Part of a small language model's weights.
Training: a variant of Adam for these matrices, 300M tokens, 4583 steps.
MLP neurons of a small language model. Each row is named by its layer, matrix (up: input weights; down: output weights) and neuron, and shows model dimensions 256-351. Each number is 200 + 20 x the weight over its row's rms, rounded and kept within 0 to 999.
After each neuron's rows, "fires after" lists the tokens most often just before its 100 highest values on Wikipedia text that the model never trained on.

L3.up1340,253,188,201,193,219,219,188,195,179,234,207,160,171,214,216,207,222,212,203,187,201,214,211,216,203,192,182,181,190,244,201,241,233,198,185,198,222,166,190,214,212,203,218,202,193,197,224,189,188,200,173,195,196,223,178,212,230,182,217,196,213,214,166,205,232,191,211,147,212,174,206,165,239,199,217,215,156,184,223,194,190,212,188,197,202,217,178,237,203,197,239,224,177,217,198,197
L3.down1340,236,207,178,188,186,224,188,201,176,225,211,218,196,168,145,182,188,194,203,199,160,201,205,181,176,209,190,200,223,160,246,189,187,220,212,223,209,181,199,195,175,196,219,186,195,203,221,196,195,207,209,206,183,180,186,180,199,204,185,176,199,224,246,209,185,197,221,201,206,215,203,216,190,221,195,198,194,198,210,203,218,225,190,221,216,219,194,188,218,196,183,181,205,230,190,211
fires after: " ", "com", "p", " de", "air", "hu"

L3.up1344,150,192,184,212,185,197,208,236,217,229,216,176,208,197,160,232,210,212,187,184,195,185,210,206,230,182,219,211,172,194,197,197,211,190,191,195,234,208,205,209,202,205,211,199,218,211,189,231,182,230,176,177,173,224,192,191,201,200,182,228,195,202,226,201,207,225,208,189,204,182,187,174,198,175,222,242,228,178,189,210,191,205,221,203,213,230,228,213,187,215,200,182,212,203,237,201
L3.down1344,211,195,192,205,168,200,204,211,184,194,194,217,176,206,173,177,214,200,229,202,202,152,201,213,178,195,235,187,196,216,216,168,190,223,204,211,182,169,225,171,191,160,232,212,212,167,205,193,228,186,216,241,204,208,187,220,208,195,201,168,206,186,201,198,231,190,195,192,201,189,174,233,216,203,198,163,182,215,189,149,192,207,227,189,182,185,238,199,182,171,203,221,190,188,193,210
fires after: " ", " the", " an", " a", " |"

L7.up1030,232,199,201,203,173,171,211,207,196,192,177,211,187,233,169,196,223,183,224,197,186,199,221,208,210,209,162,194,184,245,220,197,198,185,192,208,233,188,196,180,186,218,181,226,232,204,209,169,206,207,212,210,228,210,195,207,192,255,225,228,170,211,180,240,235,194,179,227,216,214,186,166,214,192,200,196,218,223,210,222,190,179,195,197,182,207,208,178,217,218,197,226,180,203,211,183
L7.down1030,215,225,225,186,166,196,178,209,211,204,209,212,167,169,222,195,187,214,224,199,227,231,183,183,201,191,199,196,202,195,175,191,172,206,197,182,192,187,192,230,190,219,211,168,247,194,202,187,210,128,220,185,203,214,163,191,224,176,218,229,186,196,209,174,199,177,187,210,189,168,225,203,172,198,171,186,197,210,218,148,188,230,198,172,177,183,185,199,167,178,165,212,203,183,207,220
fires after: "ru", "ro", "e", "o", "cle", "g"

L6.up212,225,197,158,200,181,204,213,250,233,222,197,221,202,246,194,180,232,219,195,191,192,200,190,220,223,189,199,171,204,204,239,208,203,160,183,180,180,173,209,170,172,169,207,145,210,207,172,220,201,226,215,173,206,219,210,189,228,177,218,190,192,186,239,197,231,219,173,223,179,193,264,192,206,199,202,199,197,202,161,213,218,218,215,214,202,208,216,199,190,207,242,169,208,194,193,213
L6.down212,166,214,219,218,199,191,217,179,214,201,186,186,179,200,187,195,187,151,197,210,224,207,214,190,183,215,205,190,218,180,170,217,185,213,158,192,222,214,175,199,233,223,180,202,216,188,202,213,210,196,212,168,234,211,208,201,208,212,213,225,217,192,183,180,178,209,223,210,184,191,188,184,221,235,174,185,186,195,218,184,202,234,205,204,238,163,188,204,212,193,207,222,177,174,200,177
fires after: ",", " and", " (", "\n", "|", " the"

L7.up433,233,196,185,197,206,223,185,202,207,218,190,197,191,197,218,186,211,201,179,192,206,224,203,214,246,189,182,194,218,222,190,237,210,186,197,192,215,217,204,211,202,209,173,155,272,209,198,195,197,225,190,192,176,199,151,185,213,238,212,206,201,212,184,252,171,218,199,180,197,205,226,216,207,210,205,184,184,210,214,209,183,179,174,203,214,201,265,234,222,232,207,200,209,202,213,207
L7.down433,210,227,226,175,225,199,189,219,204,162,203,195,200,175,200,197,200,205,240,215,228,190,222,188,190,217,180,194,208,202,200,212,206,213,214,219,221,191,238,191,193,201,183,201,180,206,181,219,202,187,187,197,228,217,182,195,198,179,231,165,223,203,171,167,198,206,217,207,212,231,213,176,181,207,200,185,184,212,184,229,222,198,207,221,252,179,193,191,247,207,155,184,192,155,190,230
fires after: ",", " in", "s", " 19"

L6.up1068,205,191,197,204,198,186,180,236,237,167,184,180,204,236,198,223,203,218,195,196,205,183,238,193,204,188,185,203,225,232,204,183,170,200,233,201,206,213,200,181,210,212,194,172,201,211,195,194,191,201,218,195,220,218,213,179,166,178,224,161,204,203,185,205,219,170,192,237,247,190,204,204,202,201,231,185,201,196,226,186,214,181,198,188,173,190,213,178,219,201,225,228,200,199,190,200
L6.down1068,193,200,227,179,214,201,196,201,228,194,215,169,193,200,240,219,209,213,187,177,211,186,222,211,212,202,198,205,202,195,217,197,226,244,181,199,208,188,195,200,219,236,248,163,190,192,197,192,212,196,179,198,178,182,172,191,180,224,208,181,188,200,216,207,195,143,172,156,188,212,174,205,192,191,193,202,252,172,188,222,217,192,218,218,171,209,181,216,186,204,160,179,204,186,218,218
fires after: "re", "le", " Re", " |", "–", " L"

L7.up61,194,217,187,156,191,209,190,157,176,185,147,224,186,210,222,179,205,214,182,173,189,223,183,216,225,181,202,185,204,191,206,219,209,204,190,213,187,212,234,203,217,203,229,208,239,214,222,238,245,189,189,203,215,192,210,167,205,209,221,170,190,198,207,221,207,208,214,213,196,195,213,189,243,222,193,204,196,168,163,194,170,197,195,200,206,186,211,177,236,220,200,175,198,220,213,207
L7.down61,188,205,170,201,245,199,190,232,184,226,253,159,201,238,239,203,212,207,178,208,191,209,204,176,219,194,206,202,174,204,174,225,207,190,200,169,171,219,203,190,197,209,196,221,202,182,239,197,173,205,144,185,218,196,197,246,165,209,202,221,193,201,195,213,207,216,195,201,163,188,198,220,203,190,220,201,177,190,187,220,187,220,201,221,211,186,211,227,201,193,164,204,215,202,202,180
fires after: " ", "-", "gu", " on", " (", "'"

L3.up40,230,160,214,181,199,221,194,170,215,207,209,199,205,202,168,177,199,205,180,185,184,217,208,184,214,178,197,192,201,173,194,220,164,202,188,168,187,170,223,193,207,242,218,197,215,187,197,204,213,200,174,220,163,173,231,188,197,216,222,202,189,221,221,205,224,192,185,154,235,193,201,185,215,211,207,196,194,215,192,197,203,174,195,197,219,200,209,186,202,222,198,173,206,188,204,171
L3.down40,212,198,156,192,206,224,228,197,193,196,192,199,195,216,192,206,212,166,205,217,225,183,201,230,183,220,207,202,184,222,199,200,196,190,165,214,201,213,207,160,190,180,211,232,223,244,171,183,178,171,169,215,181,201,206,217,204,207,179,194,246,204,146,228,181,201,197,220,238,154,186,197,201,200,219,232,190,163,212,237,209,208,204,211,177,197,226,185,177,210,189,166,206,196,231,222
fires after: "|", "-", "•"

L7.up635,245,178,189,177,179,211,226,211,172,188,200,199,202,198,168,166,214,200,212,218,192,206,180,216,230,180,209,167,189,190,188,175,180,202,191,190,210,154,206,209,168,184,219,230,146,213,181,184,201,236,166,197,216,210,211,208,184,196,262,207,212,208,217,184,176,212,191,194,198,184,167,222,205,179,224,203,189,214,192,226,198,200,198,222,176,197,193,231,187,180,194,198,199,218,208,212
L7.down635,190,194,221,200,220,200,212,190,224,217,218,192,233,206,179,206,206,205,234,151,188,193,177,182,203,198,218,210,207,220,198,201,172,156,187,207,177,185,209,181,188,204,189,163,201,198,209,215,212,195,242,195,186,191,222,152,211,162,206,167,185,214,177,194,241,234,194,206,208,208,200,214,195,227,191,235,186,196,206,206,207,195,181,192,191,175,177,205,199,215,206,219,209,188,213,204
fires after: "-", "20", " 19", "\n", "–20", " during"

L6.up1486,193,199,217,212,178,198,180,185,162,238,218,203,166,186,145,183,215,213,215,193,180,226,199,187,214,219,191,195,190,203,231,196,210,196,175,204,193,194,190,212,200,187,213,202,218,191,189,207,213,225,198,209,166,206,200,200,170,244,223,171,173,175,196,210,228,193,224,206,234,175,197,198,216,178,200,212,185,243,188,183,191,202,188,173,205,212,206,196,199,216,213,190,177,236,192,168
L6.down1486,203,188,201,197,203,220,193,190,194,195,233,161,209,174,212,219,208,192,203,209,228,164,201,194,201,211,206,185,169,207,186,187,186,219,182,182,242,197,198,201,208,210,195,231,207,190,201,226,170,208,197,192,183,226,200,185,204,173,191,159,223,193,194,225,192,187,204,212,186,188,214,207,203,203,192,218,221,182,203,189,209,230,188,162,192,186,214,189,208,226,193,186,190,206,189,212
fires after: " F", "x", "F", "'", " "

L6.up120,209,194,198,160,202,212,191,218,168,208,227,182,192,205,217,196,229,203,207,155,209,190,206,180,200,203,205,199,192,183,200,203,165,170,205,217,202,201,216,195,176,180,192,181,195,195,219,201,231,210,202,182,206,211,184,164,165,188,201,183,214,224,206,202,203,222,223,235,198,154,202,180,226,196,229,206,215,183,191,205,196,184,206,221,196,230,205,210,208,225,200,180,175,191,218,189
L6.down120,204,156,198,205,195,215,198,207,189,192,210,178,209,253,227,211,208,195,202,200,169,224,212,211,151,238,201,192,184,194,164,206,175,199,187,223,208,191,194,175,175,192,196,210,187,183,209,222,180,235,165,225,203,195,169,224,178,208,172,224,198,184,206,239,171,230,204,226,187,213,221,191,206,212,207,226,202,182,219,215,229,266,201,215,230,213,173,185,209,189,201,185,184,164,168,200
fires after: " ", "\n", " the", " ("

L3.up480,220,164,195,202,191,196,197,241,221,213,179,178,189,245,212,200,228,250,190,195,164,229,199,201,200,180,191,226,209,198,163,214,215,197,188,197,172,173,208,183,217,188,210,178,201,209,214,223,203,191,177,208,195,179,227,190,205,191,221,210,205,223,236,188,201,220,169,173,196,201,193,185,223,201,204,260,202,208,194,183,205,235,191,210,209,219,216,211,198,199,193,189,148,201,216,189
L3.down480,225,173,188,207,182,206,207,223,197,172,170,194,193,208,217,193,191,199,243,219,230,214,207,230,194,185,196,196,219,184,206,211,182,196,174,218,212,235,207,215,205,201,185,177,227,223,191,186,196,186,184,252,255,190,202,203,172,182,187,196,191,195,194,209,204,188,181,200,200,199,207,230,196,183,220,173,195,169,180,187,196,184,237,214,191,179,175,164,191,185,193,198,192,185,218,202
fires after: "-", "|", " \"", "\n"

L3.up981,238,187,186,209,191,206,171,202,201,172,173,196,172,216,211,206,221,234,227,203,196,203,205,202,205,132,205,186,206,214,196,216,194,206,164,150,197,170,187,202,204,212,201,229,222,213,192,199,166,262,197,222,207,221,192,206,215,212,175,185,204,214,198,197,213,202,202,205,232,190,167,183,208,206,227,197,172,192,175,195,196,212,181,225,171,237,224,224,186,226,192,208,211,186,199,205
L3.down981,175,212,200,173,190,234,190,218,207,213,213,184,174,167,173,201,204,216,241,210,174,180,215,200,177,219,193,262,210,250,201,188,172,177,193,171,235,187,196,210,202,217,205,220,246,205,212,192,206,240,222,196,178,196,218,187,192,171,204,191,219,184,188,179,224,174,214,239,213,234,192,177,210,197,199,182,190,205,185,205,208,209,197,145,208,202,213,181,197,200,181,190,201,200,218,165
fires after: " ", "-", "\n", " de", " De"

L3.up48,211,161,155,172,181,203,207,222,194,185,198,197,176,216,221,231,195,201,186,180,216,207,232,212,252,198,192,216,178,189,197,213,211,208,208,185,183,171,219,212,223,208,245,164,213,215,182,235,191,198,209,173,182,230,190,191,226,205,180,189,181,198,173,205,205,193,219,228,247,183,187,193,183,204,214,210,207,206,154,210,200,218,218,229,224,210,241,177,199,212,228,186,194,198,229,180
L3.down48,186,198,218,179,213,212,207,207,176,142,212,207,211,234,223,183,186,222,176,200,163,226,195,232,210,218,202,221,220,217,184,151,200,183,177,185,187,197,169,217,210,204,192,203,198,226,216,230,203,210,211,169,208,210,174,193,223,205,177,232,197,201,164,208,204,200,239,212,207,213,209,220,177,213,186,183,218,207,182,182,214,211,206,189,227,195,195,169,200,182,187,201,199,189,214,181
fires after: " |", " ", " 1", " —"

L3.up1225,211,208,193,184,190,191,198,171,201,198,178,221,192,189,207,209,171,219,208,145,218,207,213,217,239,161,217,165,178,185,218,193,197,197,213,157,222,186,209,222,208,186,218,173,206,210,202,241,186,216,194,201,210,198,165,158,204,209,162,205,192,211,171,192,200,200,213,224,236,212,191,181,182,226,225,216,211,185,197,198,195,209,216,196,208,212,178,195,221,199,190,189,206,239,227,222
L3.down1225,187,210,197,212,214,225,216,207,180,193,208,196,196,198,188,216,214,183,163,208,186,198,221,192,186,187,218,201,168,209,187,175,202,199,216,219,204,187,206,208,220,209,222,187,202,185,184,194,187,214,237,201,229,237,214,241,188,203,242,203,162,167,213,201,214,167,206,183,186,219,191,158,231,172,221,217,215,190,216,205,197,194,178,208,201,220,206,216,187,167,205,179,200,177,202,165
fires after: " |", " ", ";"

L7.up905,226,190,197,195,201,225,181,185,199,189,230,184,182,203,195,181,219,226,204,159,188,233,178,198,218,217,199,179,182,136,196,203,201,194,205,199,198,186,213,212,199,184,184,206,192,225,177,241,199,213,165,206,161,202,145,155,208,208,222,225,212,243,208,186,197,203,211,206,230,214,178,199,208,178,188,221,233,177,186,221,195,194,182,200,203,184,207,181,237,226,191,191,192,201,245,190
L7.down905,166,222,196,225,209,164,173,193,240,212,201,154,198,211,195,204,186,212,214,222,256,188,180,212,174,189,197,206,205,214,204,191,168,219,152,229,219,196,190,154,225,194,218,183,244,206,212,197,226,190,211,192,207,210,204,195,178,217,208,199,157,209,203,231,215,198,184,232,211,199,190,203,175,176,222,208,190,224,210,167,206,199,199,187,206,195,204,204,183,221,174,190,211,178,184,185
fires after: " E", "e", " ", "al", "n", "ne"

L7.up484,180,204,173,211,214,207,221,213,195,230,163,232,172,222,190,189,204,209,199,208,199,199,191,196,232,203,183,209,173,207,240,171,169,199,179,199,192,214,200,188,191,191,178,198,221,197,208,207,184,168,184,208,181,180,187,176,206,244,255,168,196,218,231,188,189,192,182,214,213,208,182,204,208,224,197,233,219,217,203,211,189,171,201,227,174,185,213,208,201,218,214,226,195,230,211,194
L7.down484,221,201,200,193,202,181,199,184,193,202,185,178,180,183,213,219,181,194,193,220,253,228,172,222,241,202,196,202,195,165,148,223,222,175,192,191,210,206,186,213,189,194,167,173,234,200,182,216,182,194,223,216,206,201,203,202,223,189,202,179,215,176,199,206,208,208,216,211,162,217,201,211,210,184,219,164,201,238,224,198,243,172,178,220,202,223,181,177,170,183,204,207,213,189,200,200
fires after: " So", "o", "i", "c", "g"

L6.up987,191,192,192,194,218,198,178,196,212,200,157,226,205,193,216,228,202,191,198,177,214,199,222,222,222,183,198,165,184,179,215,183,191,164,207,187,215,191,209,200,189,167,188,186,196,211,185,217,237,184,167,205,193,190,217,176,227,200,225,220,198,180,194,204,202,181,206,219,218,196,199,225,173,210,204,209,218,166,205,241,192,185,180,188,205,203,206,202,205,216,202,245,221,160,188,209
L6.down987,199,200,212,202,168,220,239,235,194,195,206,189,191,207,182,154,206,227,191,184,174,197,187,201,196,219,241,214,182,211,208,191,219,198,188,212,173,190,229,270,147,197,196,169,219,206,241,201,220,184,195,202,201,173,200,183,213,167,180,222,227,194,213,209,215,205,208,200,187,176,202,206,222,190,255,215,214,167,192,201,203,201,207,203,171,181,182,216,193,190,189,226,167,200,185,233
fires after: " on", "un", " vi", "ri", "n", "ed"

L3.up511,201,189,176,196,176,212,189,178,172,197,220,203,155,198,239,189,208,200,182,176,192,208,209,191,194,174,192,183,202,201,183,183,225,170,184,200,202,179,196,184,205,177,201,180,226,234,203,211,200,214,170,189,194,237,213,215,178,187,232,233,195,185,211,212,181,166,219,208,202,160,237,188,217,205,208,174,193,183,202,221,206,205,208,207,151,182,184,221,203,191,182,204,180,165,214,193
L3.down511,180,211,231,188,203,227,178,192,219,174,226,164,245,171,197,217,192,213,179,239,208,217,205,178,180,222,197,214,219,214,175,211,173,201,180,198,172,208,194,214,191,192,206,206,202,176,211,221,177,224,191,195,189,218,209,182,241,206,176,219,190,212,186,241,190,234,219,198,191,210,217,215,210,203,206,211,191,200,207,171,210,203,187,188,216,203,176,180,194,244,193,211,199,211,191,190
fires after: "\n", " (", "==", " A", " \"", "-"

L6.up1499,219,185,212,219,174,212,170,217,209,203,196,194,207,225,211,214,220,239,207,192,207,195,209,197,191,161,196,187,221,181,199,228,191,201,200,195,216,207,219,213,226,204,171,186,222,190,174,184,184,210,207,229,192,195,181,146,171,206,210,205,190,199,187,209,225,179,171,222,218,178,208,190,194,200,246,235,205,197,223,217,194,193,202,163,202,207,203,184,231,234,184,228,191,197,163,165
L6.down1499,194,221,204,184,193,204,194,211,209,189,181,223,183,186,215,219,211,199,207,195,199,166,175,199,180,232,203,208,196,219,207,168,222,207,183,187,199,201,198,225,205,196,212,195,162,223,184,210,186,187,191,204,202,194,221,203,213,193,224,179,217,231,187,181,235,202,213,204,200,198,205,245,185,202,188,174,179,200,158,201,221,221,203,163,189,177,232,187,194,148,204,199,206,161,214,222
fires after: " Al", " de", "ar", " De", " Ad"

L6.up32,172,212,192,192,206,185,177,199,182,221,193,236,197,205,212,179,219,181,188,201,213,177,225,215,214,198,209,176,193,202,225,233,207,195,206,181,207,187,194,186,235,211,204,209,225,230,201,219,199,250,192,226,218,212,163,174,195,194,184,210,197,220,230,220,192,210,207,174,196,185,198,196,203,199,210,209,192,196,196,200,193,175,214,151,176,213,210,206,190,179,188,211,185,201,185,213
L6.down32,224,228,216,188,191,209,206,214,198,190,231,158,162,195,188,187,199,199,211,192,185,203,171,205,195,200,245,184,166,228,206,191,208,191,217,175,187,212,276,222,173,181,197,177,188,170,217,144,189,190,201,195,205,233,194,200,206,234,190,198,209,179,240,209,207,205,192,181,182,216,226,153,218,173,211,206,189,201,207,207,197,236,183,228,195,207,179,158,217,235,207,199,172,208,187,168
fires after: "ri", "er", "in", " for", "re", "n"

L6.up634,217,204,205,158,179,222,172,222,195,185,175,227,195,197,220,178,189,208,227,176,190,232,213,193,198,164,201,194,206,159,205,194,173,210,205,240,217,193,225,211,198,224,202,187,222,207,182,218,198,198,183,180,200,176,210,188,228,197,209,205,183,166,201,205,145,213,190,210,195,196,211,207,200,228,228,221,194,173,164,192,168,193,230,188,223,185,203,184,232,237,176,212,194,221,212,205
L6.down634,161,189,218,207,225,200,188,189,198,206,202,171,175,231,218,200,203,192,201,204,199,184,167,188,199,178,210,169,213,200,192,209,188,199,191,211,218,175,186,201,175,203,166,185,217,179,196,198,183,200,191,213,202,187,200,234,190,206,202,190,178,209,220,211,239,198,181,216,207,178,178,232,226,172,196,236,214,214,178,177,207,192,188,193,198,195,200,222,159,226,212,204,220,200,196,178
fires after: " ", "al", " his", "s"

L3.up1114,221,166,188,194,169,186,207,183,164,180,195,204,200,212,195,217,177,190,186,193,208,209,201,196,234,196,188,237,165,172,201,185,180,201,200,162,192,209,201,199,214,224,237,180,202,238,209,228,213,231,202,224,176,194,210,197,227,220,206,152,206,217,133,205,202,199,229,226,251,188,174,189,176,226,200,229,186,221,203,210,191,194,196,176,202,195,213,177,208,209,203,189,190,207,205,216
L3.down1114,204,200,203,199,182,193,230,165,195,180,216,206,205,183,203,200,212,208,151,182,145,201,198,216,191,194,196,237,202,232,188,176,193,204,217,230,175,207,206,188,180,183,212,198,172,235,207,200,229,226,202,191,196,202,213,254,214,212,208,242,202,193,179,187,179,207,213,216,205,218,189,216,200,183,207,204,236,203,182,180,215,210,210,167,234,197,194,200,196,199,168,195,211,191,204,212
fires after: " |", ";", " /"

L7.up584,181,194,190,186,180,208,183,201,213,178,207,220,185,192,207,211,218,207,188,202,227,175,190,246,240,213,187,196,182,219,254,214,191,181,191,191,228,217,192,223,176,160,190,208,187,214,175,216,199,244,206,215,225,202,170,203,228,188,220,222,201,194,178,248,223,193,176,179,217,222,194,188,231,187,205,239,191,189,212,221,200,198,198,197,154,198,198,248,205,218,214,211,200,192,177,199
L7.down584,205,208,226,213,190,199,195,183,227,206,200,197,205,213,175,214,170,198,220,230,190,177,200,196,177,214,207,149,188,204,193,232,182,234,217,192,175,189,192,209,211,220,209,195,221,197,196,213,203,173,178,206,194,209,169,221,166,187,226,159,202,220,199,180,188,184,211,188,210,196,232,200,199,222,197,207,199,195,163,233,226,213,176,187,235,186,206,218,188,223,208,202,167,196,193,211
fires after: " in", "′", "s", "d", "ad", "op"

L3.up1115,201,167,161,179,231,217,198,208,229,214,182,131,204,237,172,198,212,221,212,179,205,209,190,213,206,201,181,188,218,190,175,244,210,183,213,189,190,171,222,171,194,199,220,179,181,228,199,204,191,204,210,219,193,206,220,154,197,209,141,188,166,182,225,193,227,231,225,245,216,218,189,215,193,210,208,201,208,169,201,162,201,202,212,189,198,248,201,212,217,213,217,189,193,207,193,201
L3.down1115,225,208,176,179,208,185,206,202,191,187,255,187,190,162,234,188,209,168,182,199,218,188,221,204,199,171,194,202,191,181,200,150,203,208,187,195,193,174,204,220,219,188,184,205,209,211,182,195,210,199,212,196,181,206,223,206,233,207,194,220,195,196,195,202,204,207,221,162,206,178,200,193,230,210,232,169,220,177,190,239,204,199,207,206,158,190,190,184,217,214,188,215,202,193,200,233
fires after: " |", ";", " ", ","

L7.up752,208,179,178,198,175,195,171,213,197,210,222,190,175,236,170,219,264,193,210,197,194,190,186,207,220,209,150,203,222,169,211,198,198,203,197,201,165,159,208,182,192,180,226,184,202,236,165,219,192,211,221,175,220,230,223,182,231,207,177,220,179,179,200,186,224,229,180,185,178,214,193,198,206,186,187,214,203,210,181,188,174,185,202,196,213,214,215,200,191,201,223,196,208,193,216,212
L7.down752,219,208,202,184,190,222,184,156,200,192,205,214,174,182,215,210,198,153,200,241,258,190,200,203,192,209,166,244,218,211,198,185,179,195,215,196,201,188,197,204,197,202,189,200,203,233,197,203,199,226,258,165,219,196,206,223,200,183,211,209,201,142,189,196,213,208,211,176,187,205,186,197,214,212,191,194,209,216,214,211,200,191,175,207,207,179,190,181,190,182,172,249,217,201,193,191
fires after: " \"", " (", " the", "\n", ","

L3.up1488,210,182,205,198,217,206,192,225,212,215,140,163,168,206,181,166,186,208,242,186,164,195,193,200,210,204,161,201,198,188,213,182,182,231,192,193,223,186,224,156,218,186,217,182,215,191,176,221,211,213,143,193,207,202,201,197,179,200,218,186,205,205,208,192,209,208,189,193,210,169,161,181,199,197,197,208,181,227,197,191,200,158,225,222,229,260,199,209,188,169,197,199,168,208,232,166
L3.down1488,177,184,249,198,184,207,185,196,233,193,181,166,245,183,207,216,196,214,201,192,203,225,196,205,226,211,202,162,192,198,187,188,175,167,199,240,201,218,145,216,217,200,192,205,191,217,225,202,171,193,192,266,223,234,205,215,173,178,222,222,210,210,192,186,193,184,219,188,207,182,228,232,212,201,187,218,165,190,187,208,219,224,215,193,230,180,201,200,248,202,164,192,198,224,214,211
fires after: "\n", "-", "|", " Ar", "S", "W"

L6.up284,208,201,204,227,189,199,221,241,186,175,207,195,206,199,238,209,200,182,223,188,196,195,206,180,243,151,190,161,217,223,206,193,190,217,203,162,203,203,204,179,197,219,214,141,179,240,190,195,205,181,223,229,197,211,195,230,180,209,225,182,170,222,197,202,197,173,215,209,220,179,222,211,204,176,175,186,202,234,212,202,190,172,191,223,173,202,213,188,204,204,172,197,188,224,209,210
L6.down284,207,182,204,172,165,209,177,205,201,228,210,206,234,209,228,222,243,187,186,220,198,179,216,216,186,229,185,189,254,179,247,223,192,225,198,221,159,187,233,175,209,197,246,186,233,166,217,222,187,215,158,227,184,202,193,220,204,188,215,210,164,197,177,216,224,215,189,217,206,209,178,186,182,210,165,186,173,221,192,215,226,183,245,178,215,213,188,205,199,223,198,183,193,231,206,203
fires after: "re", " re", "u", " Re", "pe", "fe"

L6.up1449,220,187,177,202,200,218,230,183,242,188,205,215,199,247,205,238,198,214,210,207,194,179,194,257,203,205,188,188,170,173,196,193,212,202,175,207,232,181,208,212,204,201,164,196,181,212,213,196,219,237,200,207,205,221,200,175,226,215,208,206,222,191,174,205,206,206,206,183,236,172,256,208,183,208,209,199,215,157,189,238,190,209,224,224,180,197,220,237,214,199,229,200,181,195,198,199
L6.down1449,201,221,198,197,204,233,152,182,220,150,240,183,219,179,213,207,192,172,245,206,198,189,183,185,190,208,212,176,215,203,206,198,231,200,235,206,201,199,176,181,191,190,203,203,204,203,185,167,209,183,215,184,198,181,183,227,202,203,248,197,178,228,198,202,204,190,217,194,187,208,206,161,201,204,204,182,153,196,216,200,201,245,186,168,173,179,190,191,181,178,167,234,168,199,147,202
fires after: " an", "s", " in", " not", "c", "d"

L7.up534,169,214,173,189,219,194,210,175,190,196,232,190,196,233,164,190,198,214,185,213,164,220,212,202,196,214,212,164,215,224,224,170,188,205,194,201,186,205,203,211,213,203,222,179,226,203,199,214,211,205,205,206,184,245,163,202,178,206,196,184,222,185,209,172,222,219,182,185,234,171,238,209,213,182,211,221,178,198,192,179,177,156,220,158,185,240,168,194,200,196,221,161,178,221,196,203
L7.down534,167,190,218,191,190,225,178,213,208,196,191,193,215,218,196,197,171,216,188,216,229,199,203,211,218,192,190,208,178,194,199,183,193,213,217,181,200,199,222,197,187,205,181,200,156,215,228,195,168,208,177,224,207,214,153,252,202,224,193,193,173,206,189,204,217,199,214,180,211,180,222,200,220,162,188,240,234,197,223,172,216,236,153,234,200,217,181,207,212,198,164,197,190,205,167,184
fires after: " F", " T", "x", "f", " f", "T"

L6.up729,191,197,151,176,197,207,162,241,217,180,202,196,187,212,180,218,222,174,192,191,193,232,185,202,227,202,173,224,182,218,217,203,168,214,167,196,209,230,228,183,189,188,199,193,250,211,199,182,181,211,184,187,220,197,143,206,183,205,243,160,194,204,210,213,202,218,190,242,224,221,219,205,196,207,216,242,228,180,208,232,181,199,225,203,161,226,192,180,201,237,204,174,206,184,195,160
L6.down729,228,210,193,209,203,229,212,185,207,196,181,193,177,205,166,186,180,185,209,192,217,192,195,196,200,192,218,204,220,186,186,156,177,205,233,185,217,204,175,197,189,172,210,203,220,196,201,195,201,200,183,164,202,156,182,198,229,187,191,216,205,223,165,135,204,179,220,165,224,179,225,230,246,210,189,176,183,194,195,170,189,196,204,250,168,229,162,193,193,192,205,244,198,231,201,230
fires after: " a", " E", " A", " the", " co", " It"

L6.up1523,232,196,219,195,202,184,155,218,191,202,227,172,203,234,163,203,204,229,212,203,199,167,188,209,229,180,194,221,203,170,213,226,201,193,182,169,205,211,218,184,176,159,233,196,224,194,196,202,192,187,188,166,146,204,200,192,191,201,188,217,204,192,214,202,233,239,195,206,213,181,183,179,222,157,235,243,205,161,164,217,194,197,207,163,199,219,190,196,212,212,246,178,196,234,196,191
L6.down1523,190,214,203,209,200,201,231,167,140,203,203,187,158,209,178,178,190,197,197,230,213,159,225,149,186,185,189,230,214,183,181,198,199,202,212,175,217,193,187,217,229,210,208,199,177,209,200,187,217,185,187,201,212,205,178,200,209,204,209,201,224,190,181,196,181,180,235,182,168,211,178,228,171,195,194,149,203,233,224,222,223,201,200,219,174,193,180,201,194,206,225,218,204,213,214,223
fires after: " ", " and", " a", " sub", " the", ","